From a checkpoint of a small transformer trained on Wikipedia: RMSNorm before each block.
MLP neurons of a small language model. Each row is named by its layer, matrix (down: output weights) and neuron, and shows model dimensions 64-191. Each number is 128 + 32 x the weight over its row's rms, rounded and kept within 0 to 255. A neuron's up and down rows have the sign that makes its largest values positive.
Before each neuron's rows, "fires before" lists the tokens most often just after its 100 highest values on Wikipedia text that the model never trained on. A number after a token or word is its count.

fires before: "y" 20, "ic" 17, "ies" 7, "n" 6
L6.down294 [126 136 130 122 105 144 167 135  92 131 199 203 150 113 150 129 184 130 152 147 172 152 132 106 116  79 126 110 131 109 159 126 172 226 148 172 142 137 158 103 100 119 106 191 115 121 154 110 147 145 146 132 169 155 152 176  76 115  71  97 137 121  87 152 111 137 178 131 206 133  91  69 172 120  84  76 130 163 134 168 142 105 160 195  98  84 139  66 147 122 129 105 141  94 156 116 146 137 142 151 144 132 124 118 147 146 137 157 159  97 144 146 153  94 132 150  79  78 178 108  57 149  75 153  75 151 168 163]

fires before: " was" 28, " is" 21, " has" 7
L6.down83 [127 163 156 163 109 100  95 111 199  45  68 110  69 108 124 157 141 129  74 120 161  97 142 144 162 105 124 137  68  76 158 153 139 133 117  95 168 164 157 149 143 135 169 140 136  79 110 138 142  32 140 124 105 141 192 140  94  82 141 148 127 146 110 185 121 108 170 123 133 175 102 115 107  94  65 142 138 131 128 117 132 109 187 188 131  41  85 140 157 159 125 182 101 159 142 109 116 148 143 142 104  92 188 130 138  77 146 123 123 141 137 121 193 125 139  89 117  95 166 153 186 110  84  64 151 133 113 142]

fires before: "ation" 10, "ence" 10, "ond" 9, "″" 9, "ur" 8, "ret" 7
L6.down150 [129 109 138 106 144 169 188 135  67 133 161 127 142 119 161 133 155 134 122 150 139 165 116 132  91 173 149  72 110 124 149 162 182 120  91 143 134  82  52 192  68  93 123 125 158 115 122 104 142 141 136 107 124 140 120 114 106 165  91 142 217 126 135 133 145 108 169 205  61 114 166 130 125 109 135 174 151  91  80 149  99  95 122 208 192 129  94 159 157 138 110 163  67 161 131 129  79  70  65 119 170 118 131 125 104 144 182 154 119 184 155 133 129  98  88 124 129 111 158 190 115 145 122 136 111  96 160 145]

fires before: "est" 12, "ed" 11, "en" 8, "ia" 7, "ent" 7, "ol" 6
L4.down185 [ 87 155 157 112 114 173 125 177 153 167  78 109 163 117 152 161 158  95 139 175 108  74 167 122 147  95 145 103 154 146 128 152 151 107 173  95 121 108  93 128 189 163  64 172  67 129 119 122 153 163 217  74 132 186 146 133 155 108 108 127 147  86  49 140 103  64 114 109 159 141 178 101 166 178 135  89 108 118 117 125 134  94 177 100 169 101 113  63 156  87 193 141 179 115  95  96 130  95 143 112  90 126 197 172 162 112 107 139 207 105  97 150 140 137 111 139 125 116 122 105 112 129 140 167  70 131 120 145]

fires before: "ose" 13, "ird" 10, "ough" 9, "us" 8, "row" 6, "is" 5
L6.down204 [144 163 123 188  94  90 133 113 155 122 126 122 125  80 110  78  78 147 138 126 140 152  96 142 133 118 131  71  87  69  78 130  87 136 108 146 132 122 120 130 170  74 135 137 158 103 128 105 126  97 163 190 164 144 116 176  79  87 121 153  88 162 164 156 163  53 135 109 193 141 129 147 131 113 170  95 141 106 149  99 153 129  72 191 127 147 178 132 148 112 123 200 199 147 163 143 181 154 134 158  85 164 139 144 156 154 139 116 146 116 147 100 111 204 113 140 150 159 221 143 152 129 154  67 208  99 145 125]

fires before: " " 30, " to" 7, "au" 5, "ities" 5, " 4" 4
L4.down638 [110  88 163 134  82 161 102 106  92 109 106 167 166  93 211 130  88 126 111  99 144 163 170  65 137  66 177 136  87 174 163  98 131 112  82 143 160 123 130  99  96 172 134 141  82  95 133 103 125 167 106 105 123 111 142 108 112 102  90 144 128 119 157 122 104 136 128 116 193 131 131 139 111  72 156 157  92 124 164 129 198 107 103  48 174 169 184 184 146 121 140 136 121 120  93 123 128 147  93 155 142 133 143 125  91 134 108 102 127 110 127 153  97 173 174 119 185 122 159  90 116 111 134  80 149 123 121  92]

fires before: "ing" 17, "ment" 10, "ion" 8, "ed" 7, "im" 5, "ory" 4
L6.down82 [ 80 160 104  48  67 146 108 118 122 154 134 125 109 152  98 144 146 115  74 147 152 157 170 128 117  97 176  99 131 156 113 146 145 164 151  99 116 119 131 109 122 137 131  96 136 111 142 116  76 144 148 143 140 125 171 167  69 135  85 133  77 121 176 112 193 143 173 135 164 153 112 159 111  96 100 136  98 152 150 112 180 177 144 106 110 169  69  94  71 179 109 136 129 137 123  90  99 100 106 110 203  96 101 147  96 128 101 140 167  88 200 122 154 139 156 141 129 128 136 126 149 170 204 183 107 170  69  98]

fires before: "ott" 15, "i" 13, "ot" 8, "ore" 7, "re" 5, "le" 5
L4.down692 [152 150 185 134 156 115  91 110 167 179 132 139 114 106 133 101 105 145 131  74 123 132  91  48  73 171 138 145 111 122  83 124 107 118 133 113  97  76 163 185 172 172 112 135 121 164 131 131 135  98 116 116 134 117 146 185 104 123 179 120 145 148 187 124 142 198  92 141 145 103  63 101 150 132  81 107  90 120 112 184  74 130 139  82 146 109 132 167 119  65 153 183 159 129 137 155 171  84 122 181  74 110 107 113 104 105 158 155 138 116 115 169 148 103  93 117  73 106 170 145 213 114  89 112 129  75 101 120]

fires before: "ist" 18, "ished" 13, "med" 5, "ic" 5, "n" 5, "ir" 4
L6.down272 [ 84 122 124 182 184 107 139 137 162 184 111 131 149 134  99 108 108 205 108 120 141 148 112 194 132 103 138 147 123 127  80 170 126 136 208  83 130 140 119 174 178 131 102 166 113 117 102 129 151 104 125 187 122 151 104 155  95 121  97 104 177 110 172 119 166 159 107 144 126  91 138  75 103 140 128  90 133 134 139 166 167 193 134 111 105  79 122 139  81 192 100 108  89 124 103 129 177 151 148 128 130 147 126 139  82  98 100  87 113 128 110 141 151 124 163 145 106 140 120 179 197 116  92 160  45  94  96  81]